config.yaml
n_layer: 10
decay_fraction: 0.938
final_lr_fraction: 0.05
MLP neurons of a small language model. Each row is named by its layer, matrix (up: input weights; down: output weights) and neuron, and shows model dimensions 0-159. Each number is 128 + 24 x the weight over its row's rms, rounded and kept within 0 to 255. Numbers have three digits each.
After each neuron's rows, "fires before" lists the tokens most often just after its 100 highest values on Wikipedia text that the model never trained on.

L2.up461:141173109134142111090134121115163103138116124099125110134138135101165129145151146172110152151141144100152097124138076139126130082144155170101122146117096155183172164146131131120142121118113115122111075104135144142115111145143113175105115129116145140099152159110159151116146108102041112110089089120135097136095084144127142142131160134116137128132092114153111136119124167109143114116084095123131134152161127119108135085120115123122155131183112147112094092139165138134141172098133144
L2.down461:148143129124115108103137118133153137116137134128144129137111131137118159116095171159154135116145152137093133110133134084130130143109199149111154110134074123105147122136098086154104121144132127150096126155126113127084062148155125101096179119157122127127140157121136146165130160143076102135100122060126129148101098124124118130112151131154184141095108110161175115132140072087123139170146131128152144140128102110092163111100089101091119132158131132155107108116134139141151172124129143
fires before: "\n"

L2.up127:121100115133148118132166107148135179143129108121127114150130140128098117167170099132107115136149157126128098133128115132139124108157092122128141128178115133147133131123119118139138091138135126101116097152092117141114117109130116139109146113116117106170175147144141165123123149118101101091063118112116132159146115077138161116203171120127086205153164139112165145163099132149125110084116115096122132128100139136117098106108138103094141095104139141165156104174106104121173123118114162
L2.down127:103085141109123077148124051064142124162160102162175112120178157086103153117130112146097090163129159146157157128116144132118148127142132126118110118167166118139122111108133115119124104106131152131108124121091134169109105133155129144108126128108088112149133092123166156136121125127111116126105144143122156134122121074147132112195181133116121166131117154157123146151137141136075119124103125151103147138112134118133130136161130177123090103141117146121107112162130098137134119130085166
fires before: "\n", ":"

L2.up586:138155152175129176090090162119141128153110136124100121158105154141096158098157117140125110139135104102160141117152126131129162159108120125119135094129116101115156111114088111137134097152128123157115080142114139150101128170109125158130131120168141101154108147144122178068104108086117144157123125156100155078129107121133136130129113162142128111067179141142099136112155158105099156098114144163137146089083139151106115137132146145147148101114177078124157156115108145111149112109123135
L2.down586:108146107090154147159149144142129158139129103092155112105150132134090156124111113126147120144118122125127151121086130158154103140135134136119108067118122134084108117130123089110131154099165139128148126171166142154122141159160107119086153155110123150162149117107155083123091124102120123131179117122103113096152170144065111149068164154145122130104170100095106155128094160116103114083129119138105145117129136154132140154089134097165118108106160153139121151124136107099161173140138125
fires before: ",", ".", " and", " to"

L4.up312:147134103142145153139117096142100127073136136116136165127127133158117146105128138140148095118129135120152106137106111185188107111149099093101157132099118165112115097141168096141136164126109119114138188141161137121108159116118100107128139140121150181097090136109134109145137144158157095141118088119087139112137099103178161145085114118094088115126159086091129149126136116126115092095145127138158127146157161139146127123196083130105145137145131092089140120143102120144133131143128151
L4.down312:122105168144162109127107109131145128172113142128091130161128114089127135109113145155111116142115124125116132116166125113106133156123122149087177128113136100121123133090095132089120169097134089148119134142082143140095128125110165089179149109125127092149126155149147171126094096130138136119083164133173111121134147108092146124130133124133193147091167115120134088080144074124152140140190082117101139124125131157100127135115156118110151152158140139111140162090137106133149144161110146
fires before: " |", "A", ".", ":", "ch"

L2.up614:098162129133140141155130137137075153142128144168107096091140154172146106107128100129169119134116116137130112131143115127125142129093122103121128102141125097126167134137089149049126096141114100161082143127175142075142092142136121147126127109125105179175109107124131080133122142155148134137138157147134153146132115115104063125110114135101139116118090139142106078138099158157121123136142102158181132142081160122154133088131137151189097125119141094106132139125112152119134116136127138
L2.down614:065195104129126128151096123143150131143137102149128119156071148151098179120109130121123152110128078125110162138143116125103152149154149128161151146070103132112101102139108118120155144166155154118108138123134126129142118117121143117090140096161128118118130167155121124132126140115118061148112099140118154093121140135106147139128162105170135085080135169155135160107162126144096139145136175088080125128117112113127078126165131138111127095142138135119113091126144122158102148151141161
fires before: " |", "%", "."

L2.up258:122121071130155129103157126135123150164075104117139134134104138126110117153132083155109117142143159131101105114126156131100142110161118085122165150126129081106111095170062134128076155128143120101111088125131103135132143177137159100116145147152124119102150138138133150087094142107112093130171154139116133096159121134153131129142155133098146166128152126084134118164158107101111103069122120129127136136125135160148159157136098109160141136103130145104170127152081155124176160108135145
L2.down258:128126160107139109119105126116133125118134152116116120127162095091103109141133137128146119149162146131130085159129118106149131117123145159132105103163142152152111145094132121185163119138136102164166149156137119134113147081138100160166144122124120121155159094136123149115104103104160125132069117169093109098122168128110130153120101114140120120144111136129133154107122127177115162133124161122122148133105092145073117108118097122143120111171130183166046126134158061136091140110101103
fires before: "\n", ":", " ", " D"

L4.up213:096137085144099172085132126122128112128157126115151133161121141129171104128139088136099126150119162117092109058141126157132092086149128151074178101099135149127110162113127130105147128154130118170119160102113105107085135125149138138144118141131156149106116105157122146121203148089129120136136127116139108159158101139146168094115141095154131180117108096145096128139143158134095136165100130167136147121131162127107152144100102147097113118112163101091129128119111117151125159117123115
L4.down213:132107081122130104181161124101125108123093155120154121159099160160136158120106100136142140154138104120152152121141139124130134155124131175156140152097134116091141118167085171144122100116156111146156102124117108094110112151172141123115158098130168102126131127082159120148149142103071149123132135120121130126103106130140124129133090119118149098113168094112143166170140169064142160125105146135062140154142149144115112102118107120085141119156149139124127103145135082140141155114079117
fires before: " ", " V", "\n", " S", " P", " D"

L2.up456:103173144142111170095120121097093173137136145115096118118144139142141122133151135155138132095147134117140098146159112148130083103103144126130136108106138131138122164109106125101156167182172126137143131089130154104111120137108088132110141098118151122140092155130110165102147092147148117130134133149082114141159147147132132160147126133098152117094150109076178116156104083148115131070130139117172177139126184130147090108148140090093125146122110135173135112122086107108133144121085123
L2.down456:171143136152088155114139170115138131127126126137109078094103087134148104104130171070159142111140132119146116122155129133110117147154120114122182134128125096128132095158144097140142146171150124134127083105140136158132105105127147097101174071117121110131128143105164141106105063096118138131098112150110126118133141145100124121154174160147135122102167120091189113117102134114143172115127123120166118142149142148130095123126169126164097119101104145163128138119090084161138136127155119
fires before: " |", ";", " ==", "s", "=="

L4.up39:156112130137160124147135146136140087121127114111108113091172150163122103116134122095159126130116138098171144155168106157139103127152102108114115111127145100159123104096106113084170110122141165100139094145157072104162089145139106137137086177139103158137164122191107106068132100121105134148114164147140123114111147141120133122110126117176180127111121165116088140160126136126127140127108105130114170121105125148096066094138175131139115153139133143100122132123155113112117140134142153
L4.down39:126141130096112125144115125121141118114146122139117147172137157105133127133115135115136106099136150112134144157076157060102122114122149162129137149154119149085090132080115099134143124120117148096134141103115103145076097133067165093150166091126145118114141091114121157131135211129102145114155156168130129178083145111119151139160175153138134161126131157149118093133116139169132094129115139123110095116112132133142138097099117106113130110150162113118136092165129128173161114142154143
fires before: " |", ".", "%", "\"", ":", "-"

L6.up565:096151103149107130158088089098131144161172108135154080111125119151128091131158115139113148108097145087126083155110145136109122129125098147181155131131138152103129152121121173142089170156135110132136107164154168099096133114090099147089133171106115106153165130152131169139131171117143121143122092110165183135113145105133157129144151134098067159127125129147114125116124125076139125152131140069114131112088134102123131106145104128109158128127110100159132133115123144139156101111111143
L6.down565:125117130082118122121099155151133111103133149123115178134148176138114118097120102109153094097104126117129112121135094152107160082146112129088147101126136147123131152123192127151105128136142134096083126125147159116108092110174148108067141129142142122132155173102121126190087123095150153100089134144111112176134114136158133141118130124152109131138086161133164131120110158144137103123157133178139117116116165129123076053148119108150136113147127155134091127109130129142139134167131134
fires before: " |", ")", " (", ",", "or", "al"

L4.up273:114135098068124141098134082116111143171159142101140126126142118158096116141112130071125128127151147146129153102121158106117152131141154145115101153146123127123112127173081151126154167131128107075124081112118121128124140134123116160111124158125166134146052134160102145120145163143135134139137147107162153120131103140145146124125141133143080113147122115126122116154091168162095079174101129140105119121129136127107132092125218120130120112145137142109098099110154127122128165170086137
L4.down273:159161115123136123159123166104135139108086099167139111121093133123146126096088093153166118136124157152125130149156119139089106111132091106158126127147126136136089186167123147130154161148096115142128108123111123087105125144093114114183119126116136140133150124129097058117130137133137129108122156116139072121140170138098125127099119110140184146124113155125194121083131085133148071101093111135150180162115131114138146133101096143121140155102140159129128137125158124148152125107118140
fires before: " |", ".", " (", " million", ","

L4.up185:128157113114123083121130172157105076136070129155156131091131165148130139112130120121141128135118124112127141130122157106070118156096136148123150114152104153113105110144134113219112113130169139105130091140147112107092133077131147148110160141145142141167146176120127131132116144126127167105082132082176131123125149114116126122120108149129125126105146161153074131128115148091151134191115106097146134134120130112099120113149115143181133119159111137109104124144119144111115151153076124
L4.down185:111154140163153099110104123121100164097162139102158146145156149080134137135171133160115116098137137114154106112099094140104131104175133125112141098128159138174117132123137127131114119136108104121147114091140138168138156145141143102099094147125097126133083125184132118107169127115150133119166116154173097095175116119100149129098160126092166149154142114144138125116139135121132125139100104129103099134132078101175137154073151157133105138149089112140127130093137081171141143083148111
fires before: "\n", " |", " ", "-", ".", " 0"

L2.up72:152121166151099139099162128115110123114130149109134130072136064126134109130145114123130126103133119142166128106119161120105177155103148112097162090157124126105135119111131147109160070130113154087104114158125139140081126121140096159127138144133120148144164182153140147119147107136139108112130138152117076104146095167111147137159108113130143113102126107131154140118172131109116100142097164135158141150158150199111148149089139089157130086112126128119089170150102111132112099162119113
L2.down72:091126124141135141113162114172135111122131110101080066077097115130135101131120145115124184134138122134140141142132081118145119113128149121126137068142144097127135110102147095068179106118123165148125111148141119135108135152151113106152135142075130139160097171110161134095155128143178139132159113111128120106120103110145127111117099132151126136165136120152107138122142110164102084127125093132184144146158113135145121152088173150122155142087172140111094123127136142143125069134126135
fires before: " |", ",", "\n", " –", ".", ";"

L2.up400:106113105162142137091136131120138126148138089126125128145142146112113116131123132164131139147149162076134130102172102131133148146104188127130137132112116175166137119152146107169120132137182115122081132109100134107131109139133109160088075107123117147129076106137079153162125129098096142156148071165143126078115086160127142185099138153144115136096140112095117098107108136137128113155138102150163158111154141136135100105138113128129149093146151155138097157141139120148084091100117135
L2.down400:152106146151163103144123155144131138172159131162128123094093156145117140101125111151154108157162137127103174139120119099108127086148163140160119139164117140097148125134120133144150123135118167107141093144115099130108129150169160130063118118157145136113076134105097167118123121103091183127141109102117136114096119181130125082103134137099157092087121118147146120112116125104109125182168124178166098130125099098120139146102153135157112082166133128109131105102111103121106127133113107
fires before: "\n"

L2.up345:106112110091088154127147168100151120137121090139116125117098139091144101123170145154140084107128151137179133164111079146115125116115122135096107175119127122185111124114102154131090104123145107107110088113125080156139118105159129111124121131101140175163090160172099133121148132100135096130122158122143145127118142127136163117165135122165123132111134188107128114177135144086156087079108115133140135129083119132128124127171158132105118124115135134160085109168140137102142119138159146
L2.down345:119113093074151107118151123094153129147117116160166161111116163154087122145184103114119105129117142099178156102076108119111127141143132151150152146118159135124125103135152134137131094092138144083104156166122093145148146139127106113137140154123164134177113136162131094133125117082144178131096102087155139127103121126150130115119138133165114122147096125122126118145171107077104108099151100132157137119159114088097136125093130115124165091118129137173137103159135144144164111125152087
fires before: "\n", "E", "N", " a", "-"

L2.up522:124117123124136123108111135146134121112106157123119054136121171115131126065123092136122110208084177145161092157142149117141147115138129134099127140131098134136133132114091094112105113133139157113110144135089113126175178139114157151146135140105100081109108143181109156101171146099138137102157104151142147119103110152149113093141181126142120116119111153165114138098095124155112140148123103134123126165140131154127113118119131137158102134154128155094130103140143173118147142130133067
L2.down522:127146141103114088120130118150103145143131152116134074127112138135135140094114089085141128168128166096122149115092161129105106097116172160123080145142127109141102107119131136086061131173133128135122166137122155116117131120162117128131147133110133149119089168119144138092146150078107103095167133108155141106111132149121167140124152170166120150133069162158181110126107136104125124099121146117127130137112113149146101107156113101151107108166152138128136135113196168099114145148128112
fires before: " ", "y", " a", "al", " ex"

L6.up522:162136150135126084109146134125100122125112172165123129136150132117113115091137112174142177119175103108111106148146138111098092079127153120119133172105136100096126140120151147141169070152153138130094139123125086089129148075111152136111111118086117120160111125176101132106105119094149142128118127051132122135150137148116160140125154140140136116098168127134144113156131132126107149144128127170166163121092135115136111147149117158150123117103139125134124097132107122186170130084083131
L6.down522:099116099124131120128140113129116108114128126133120164139171104168099078106137131147175131157135118094125132150154088103061118168155118174112123128155181146134134112100090138120103160094148107128136109148121096141155134101132166075089097138117121136129138116092168114135146141126111133131097120096116135111158125141121137085145165116112143167133088180123150112113156127140155130122141123108090064142146137130113121179121119121171125130145098179098126139149115148112132129156142085
fires before: "|", "-", "\n", " ", " 100"

L4.up321:112118148140136130140118144109103166122119161130112148138124124121151116138136120123071132156176077094113114117146139132123122145097120148143191093135115142156115114120145119112131081118149078123172083159124146130110093131116127152100086105113091158148163148118093126091123142084164147109132198132099129112098098131150085139123153133117124119134140132140161176154124157108144133150191149179124128092145160151111145094130132104134132077128112113106109109155104151144149101134128137
L4.down321:129112122132133136115143103146153124101137069176120205126101110122139120098145169134147141148138148125130073123121102119150161107123116130152137164058123150090129144132120140153151151120129136158166161131128131117146115122101144093136141081070160108095174154128116102161124125126138100151085125146148147134086099127108121092136150158154096117091166091130114101149113111110096135104178129145163148129128137132132116143156115147113156144141131100108128159113134112147083087138113121
fires before: " |", ",", "\n", "ed", "re", "mp"

L6.up310:099159135125150094077164140134156091161110158094129132104091141141167159090146118135118123140109114151155132084129098158133154126119160111113118150157080112093123153162092098141126085153119117138123121160125130112106113137142150117123138129122120150124180136165169121117103119137081163128131102120179109148120112113177136135124150126113157144075137164160108105174113104128098156189142130166096144139120132133117123126143111086085152153143103134086086112129143125124139114129109151
L6.down310:131163154142080133100142140114128174200161128098146127155116110121121120107144118143092073110126150123129143124109120109155146148120113144155128098136107164103117101204131104108114154099142110137114116115126143108085114083084166147134117128130150131120145177111154121153114147124104138166181149110196109092133141098148130108123148105108124095127122108160142130145110140128117124131136133088177110141145103123107106107115075112134067115107131138123147149133126154133142123129137177
fires before: "\n", " ", " The"

L6.up505:150108151108106106124097063133084121094201124122102140102134109136130123135089129096162103190160161137148099143134117144164133103137143107112113113117174145150127150097145129141120178118164125145089122159135099135102135060117099135117100115136134163150121154148140139132139095102120140179100117140144123140132146139120100133175141136172131100124134150122115167101100128108107154168162137125152118138141085157138131121139132095152090140132146086158122097144092123120123124114100129
L6.down505:141133130105120138148078090103122124102117123128126117173073142138158138105155152198121168119126102131105113144091122155111098166147105153144105154156130090107114143109141077116160087124080098104143113125117101131129141143138154166142134171165139116103153151182121128143124122154137135109154147138135151138157152130084139175124109073144139110098126113116168162099128103155151093131130135139129102106142117103106154166165139140159101120123113136078110156108116111116111130119116161
fires before: "iv", "low", "ance", "th", "n", "ough"

L6.up169:149151089128154158122111095169117094134092182173131093123126097180111135154131118093159106154062122102145168122113154134118125114121096168132093140137118137116136108098125165127134177143112078110137128128147130104122116122121122092121096146173121191126108132124084165124136100123139113124111131133138150151139112124115097136088163144128148157157143104158101145119152138114117091130108120146159187112142120086132094112119153145140122118115107102159113139120083138123159153161104130
L6.down169:132151142119128133124152100137132118097105118110130154112134170138097115157144133120147121126085158143079156112124155105080181066086111146149087174168154124119113115186139130133146114132144123113157145137144152080158133136118160121103125134114123139143099110089140144129106144137122144145146093143193108069127176127125076134107152122127158112140091142125141112144131131110168110126137146138145060111134159131079116098109129129130113154139142147151153164114087110134119124111124108
fires before: " |", " (", "%", " ", ")", " c"

L2.up459:135094144129158099094104124123108121128085161118110091121113170121121139106165085115178181168160154132136106148104116074110139117122118140094116123136141126128108100160077174151148145132131096124100069134081146130116105120131125162113127154161089097106106157127108156158101156140138140147118154181114121076140162119153110135127138160173102136129121094109116133164119119145128105127116122164129142142136157150130141090144143126144129167100152143156144151129077145119117122160112117
L2.down459:189128074151149131120156104125110120139145131163109081116130162100101142129159101138144147133172145160111110120121101111126119133128092137160161118117121134146124133159121130138086139176153145156101095145081120083079103131109152151132086110100107100122144158101132152120115140166134155081132142104120110185096150138111102189131133132121105102156122120092151127140138112145109129115099185120158141125110122140075125145128114112179141147100122105142103106104142172123135118147126144
fires before: " |", ":", " ("

L2.up283:144109140145164120093090129158148136082101160112151127146137124180111160135154092160124130126143137126126110092124125133134123110160131144121157126144106110123131136133109134146151099177088173065138097147139117172108141125129092147120095159107126110114083155157117163170122112138087122102120120098143132118141138157111148085136161106139153141078102136157140095146193159097136158141097117109128130154136131167122115135105092101117112079114164139138123156150090093154145141107112120
L2.down283:100129086145114141099107123154153147082129150170155117108108145126171120112169112183087172077112125120129126137147137186095118143142140145140134111134148128135094097138095103146109127164139144116093136099138106157127183136154124133149133150148113112137101112102147167098142100098147124121108103120145110145165133106144130115165146121138129122117129116091112080126179098103156115174103119117149117122161171117122117106135156125111148129122127162116138058143122081140112102107126174
fires before: "rect", "ed", "ff", "vision", "g", "ver"

L2.up352:101113118098139143135179136094144127119153109101144154120090095159150125109164087159087100113133184133149125119150106137126164111121134120098138176142098142135088179183137125101115147137132132082075117152152132104158154134127135125142130115128074113088153164131130083113101124111101136136137112153125140087111102141142155143127162102167091121172122114093122113114136174131096115136109101142110112092144087131139120126140137119127117078172148136130096142144139168124117147155134140
L2.down352:146123128114119113150123155123092152100116151101143158099132123146149124176162106149132104147133113142157094142120117128112119163157150099151129129128126118171128161151104076158118120121094142124127109147110120135130129140169156140111144103152096161153152164142112130137098127121128147108129065107077155102106121144120131119116108120124132133219136106130147089069119126128097140151143073087163079114179089150087113141107139125136110129190115126102122130130150160119116126129140135
fires before: "\n", ":", " a", " "

L6.up4:156122162116111104129136126109088157139117121138121135134148119119117103130127134169118147077168155148162115105103146103115087134154139117123175112114121113181113108138108130156145156128099104125160143142100132108121185133116136112083068131137094116106083197134092103119110136140105161138120109117182104108139094102100109118125173123119164098102156102122117104157172151140132139180118121150124120159134135102153109142128107116092149111110121106135170146146126097186137149139125130
L6.down4:151145137142179132112132096090119140114170146154137123127109151079138132146102115137115113127134123155165105108144169140130114150115159124150122148117110121146142115106131124134067139117151167102137135127110088154112119098158135106124058133110117135141112198112151121134119159158117123103150120108095147101146129153134116110135111147118128160138108164144122149149104136182184103153121089083070121109095145144127162108115121164114157163137107091116142120064133111108127148166115109
fires before: "\n", "|", " |", " "

L6.up267:150109158152130144097125129176126149102160120105139135167083100117115140137137177154102129145158119168154158105092141118108119099159155118134101121096139096110145171163113120124126148110119209110132090159144116092122076118156099139099154079130121131113152122125134147137127124122134155116086096143142074124110077128145150136117192146149107156140118134147160131131115140131129103104138093072088150122151144113119136169131128130111146163153125139106128113157105113108132166121120130
L6.down267:112129133108146158129128176088125134155143153136126159170142140149125137174073149119166145119137110119174110127146116085129131104173149156189092140126112150151137140119149107144158125148126057135119168180092118112125142112126158111117093099106100130140113123125120105128126154117107117105165114134117159113123144124131090136116102108065176123130148106079108154135104123103146128151110159155116152118089119107145172146119122158097128077106114120121129174142095121129107115121126104
fires before: "\n", " |", "==", " ("

L6.up322:161124113074120148110131133160127100154216157089110104107145126153156124125125131144126095139065164099163104133144134123140154101105134105156123140130119085105167130122125161129121137136112081094134123132153179163129085084108138147124113102133171130134155147134110146114122136159157109138102148119159147116138133137141125152102121149138139122111090159114123171110161102135123097148105130134108134149109096080129100156118143121096092120107152112082099169108142139116101138157149165
L6.down322:174144128130169147107098131133129158137124075133157124167094147141143132159142116122101117122115183122122130105123119177136161132126169175103115150124153144098104126110105134140093120125113140123085192115113105121102106141150146145133127126109106131080178110145142097129148125160169086140079139101115091160120121125119176115122155111137133122107170108094154189165113106138142115095101087117120095134110126118119119138128146146092146133152112088126093150158124106140162119135126163
fires before: "al", "k", "th", "od", "ction"

L2.up161:121083085138144142129142118111156138119099150132113136151121126156163113119148106096109145148140111123133083161117141141105136164114100172093178167180124129090142112089089172133119113146088123104138116128135114098160131124110092164114130114100123146139147150179167100125143121082145149122120125126088115084059116112153138143113129089116130131112131123137141126201103148108134137122110108127074122119138105134126141170132128119169118156126103172157090125142164141143144141152146128
L2.down161:161137079091130145132113117154174155115100118117124116154127127149155169110129131130093152115137153116105123091107160129120141171152106179177170158118130146132079152128125112119107092161106089107167138162123169142132140090096100163138118144138138162108136158151120068097157140154130111136121133148098121113071113084087149155108112126119104139169106078145136093145095116142129141134128116133087128135113092122122140113137127130170137099117106136136123152137142098113140160176128127
fires before: "N", "E", ":", "W", " ", " /"

L4.up170:112113129115132113114156124121142108121143164116093152137163164131100096120117149176125117096093131146148100162135098103116125102083096110086117123168140153113127139125140128147120174124184114110149097137142125114179162151136083133106101169091071125144085146113163142129141142079160109122118148136113115125141144145159137138176149132152119157100111161140118109123157168115146144129113095128078096135071131115109124167138167164118149146150112111145102111120171144122093131122116128
L4.down170:132136118172143128114152138074127106108126104081063102144173107148103130140155144074109118124138096111126130160181121164130158164094150163092101118129126144107183104124111151139125090130158147113108162152108132122121125111116141115097120091150095107166191129098107103123122106110129101104128115087154108167149140104087124137124093120140131129147124138074132157114128117128129137159136144098143136135119125138156115158111133113118160111149119146169130181121135155127143120165153164
fires before: "s", ",", "es"

L2.up559:130140163120125139112124160106135130134119160133160121111144147129109144071142118138132111136114136099129142131138081139121109105130161147157174172100134146142065117157122140112150139159186142111128139144130135068094148092135115163124096140120122095146081072168097139141154103121108125157173136090124142066142124105129167162123108083124122100124124155119124115142135129128178151109123114126101151102125168133147108130122127149117126114116130173126140098108136088165078097117124166
L2.down559:130114119134158116157122135130137097143127134105143114131111152159148126139152159105125129111103170112133125144119151134093100116137154136118108124119205125129097129183135092148098124193128114112075073117123140127131123126142135114135181126080134157130088111111137099129138127134075135102173133109107162081161161109110136086078120136135157171160121151153171124133135165057147122145116104102136119125132128144147123151135111112118138130094091175131119139106121109129114113136139164
fires before: "rect", "g", "vision", "ff", "ed"

L4.up395:125153180138107152137119129111121166097139152126116099153159090141127140155117138123140086135129112144135108115128129115120144103135103092105148129130127139173122109090114115117103163121105102137110111157112153108107130140150078193085173126122130159111116114107110149129136144142135171136119085119147094119160137179133095149076129174144110113084095081096109154161139125130101105133130109123112120118143124162176181116115182103126130086130166118136145119172132158129122113172136127
L4.down395:118073089155148150090114124115107128160114178143179129121120086119098086105134111154138167149103125135111104120134131141139113168108149160140152108174134088112139128142087114133158130149149191139144155128150148107117125143126134098122160157145089138131148147120132108167115157103116074138128178116164102106095093124157167137133155129119151110118149128136158135077138122123128117107140131125121171094121132099157080097142107102126139139132138116128106107127130106150127141073139069
fires before: "\n", " |", ")", ".", ";", " –"

L4.up21:150105122122111128119157151121118130129182159153143121143121115121141104099157092159146111109146159136145125116148130104141114119112128163085129176147169098089138155111113141106181156171119134160087170139086124084103117181128098172083090145127155122155123110149126141125178129143088112115175106115100104146129117182114123116157139098143142125114118139117120107180132104140088122136110117112160151158099173110097131131113109123125130123121116117110136116121126101147152121072107093
L4.down21:111090101142148106108181144089098128133109180099137144125108141158105156124146117144124103148106162109125153104133155076152155115131125217143118112125119103085152127126133134119127133146130111115108161135106159071110095133148141119108127119132135132113118126110150130120141140133129168120182123163119155125114122100130123097124098085153128148100109126112141156153138146155137169128088143147083123188077112116111145148122097155166133075133116141121174131122093099145136155122112106
fires before: " ", "\n", " V", " P", " G", " L"

L2.up357:146089147147140151116134163090127089152119129125098157089159117113142143141109126142127096078071122112136098131124094133110106125079136153122155119147087082158119161157147130133122129123142118123105116145142185107130140167152130151129129113104125168110150172109129131141168124149123177105125157184097118102133133168138155150173113143077130133125136084143126123120100144124144111132124081117148161099091128135097088132141141093126148122181171136121103092144131116138130116118141085
L2.down357:147086136118108141112110138160157105122125119133078154116154105153132117115075134104100136153094114141106107151107121152080116096077124156133120129130108094158137126118103144155159109097150139115172157146111120097131161143137127117185095143145126123164139100126144150174122111145118126079152163116148174104148110134132109125165131076131155101166125148151126153136116111176151124155123118124098145153096129146149153121148097117117096138170156122123069122068108140128139126109110166
fires before: "s", ",", "\n"

L2.up588:166123159130145158166117108113122133152141119149155092147139130138136109100131125115131090133123102105137122119123151121131076103134153107113143192124126118131118105079096131163153131154138105138121136126105148145176120120097116116120088133131139125145116161136123130116106119129092089094161134138163105109117178166140105117101162117142165091161124154110133112126146068091154148115083145144103219140142151106146112117147100111128151124160149143155128107107138158126065117104091118
L2.down588:133133125120152109144106142084148120169151141126128105144143077134095091095139162101160110119150129144121153122120127111078135108156144169122126132143149160134157120116075156157141115147131082102128124109116175120123119136117135117118100158121113180131171186112110149157135184146123116090120156092127121082148135142121134145131136141126125180097112135088159121117094122095139174093126101156121161128119161090118129161149098098169125113093138113120131180107135125118127087107105136
fires before: " |", "dy"

L6.up418:149140101125119122108143168136102120128089142145103120147112134130118156104106124140148136118115119144147155144151112136136203100114160149163127091130126095096101119139143174158103148113109089099104147153136117105124127113120097118078126112149165110116107098117129134118176134115051130133146108150132151165146138112125111154211092136207146130125080141150119128146128161130107130143146121081124163107140128134103136118159106128120081108100170131122138106118139153118142114149126116
L6.down418:110111186147123129182126102080140131183135131126145120103155158169119134163110118106120152142117109113107106178132103158091121171128115117137091142167122164141092152128148069108146139126128142140137068115116123134139116141153110138139116151106110118126096120131106117134102123191130106094131118089154128125131113125177080144127134168100144114174112103163145131107128129185150120087101147128103114103134111129125157128083150117142100153119120098094125151144137119122129172096133131
fires before: "iv", "er", "and", "A", "low", " G"

L2.up69:133113132097100168124109183088105099130102127142105113158132152134114139144158130150139127091118103145106119136146111073148139107131135096109132102102082155119128126135109123182119150115141121119098129126111127147149138081108153187103113121160146105143113122154092162121121116105161165125132139186140167087144127138109135085138115147132120082117121103147065130166127132091149131144121194157123130140088146137153130142142154071146149123141141151148124086157131147134149111106155153
L2.down69:130165176150137158155135138097116141106112122153138095087144147162124143153139119099176137105107109127161122118114118168082077144104122114131144124104178100143121106174107134148127134131088144119169144132104132127098207150137119128143134146128054122123128098086138137098138126061089150094145127106131139130137121144118122100112097157109126130113150156118087131121134158081139163143148110114124156165124097135100108136095151169126139107094135125117124160133138119149153121139155143
fires before: ".", ",", " (", " /", " and", " "

L4.up593:128131104106119111143121085115100119106192146112123160128132080201096126127145095112146178165166128137133173098104135104113133118108097148120136122131106103120162147145098148116149085142111106105149129129097121090121100142152093140081126156143146133118100109142183176116156150147153107140152131115142148115116151144126136118134135119067099153144114118120126150123156138138098087091105106128147123163143109115134150130189130121150147159123107102154083119123141108091158159137114122
L4.down593:125136154100127167090097128105146100144111140095128113151116156148169095199096141096139099106136073130118138114138129117136098144150090119082149124145128109154084129143144092144123140093120147113146150166084153127160170168121093113140130165092087155152125151101120128123113129165099106056148148125119121129162112107106102100130166120107145147127108098132112135174119155158168107121120140097138142149158142127127146144120135139086158155104173108137124107128140116145133151126119113
fires before: " |", " million", ".", "%", " "

L2.up95:170147083127179114112107148188145140167142107151119153154139118121112120139094137117154116147100135126126166135117131152112142157151114115095157135131084142112090126165119139158141127130139142135143098112118110114139136107129087124108113146161114160127120093107066149159124165138113129085095090142136148156085117124147134161109142140131169115115165103135165148152166119072102126084122123130130112131135161132154088142143157144144110121129139140120085178108060086095121117127136118
L2.down95:144091168137110165131116110127087115119123164094112148127099105132116116156111152124134116145152114089135115154142091116149149120118123096130157116058159100129156092089113101163144116131122130134126149114156148125115096126131102116128092102153072130142137093161159124097128127144182098184150145137140114151114163124159177135167125078130120135122118121117093084096135140145126129127067138109084154120131135129119149121093113160129174149156140120156143089156148150153112135151121160
fires before: ".", " |", "ed", "%", "s", "\n"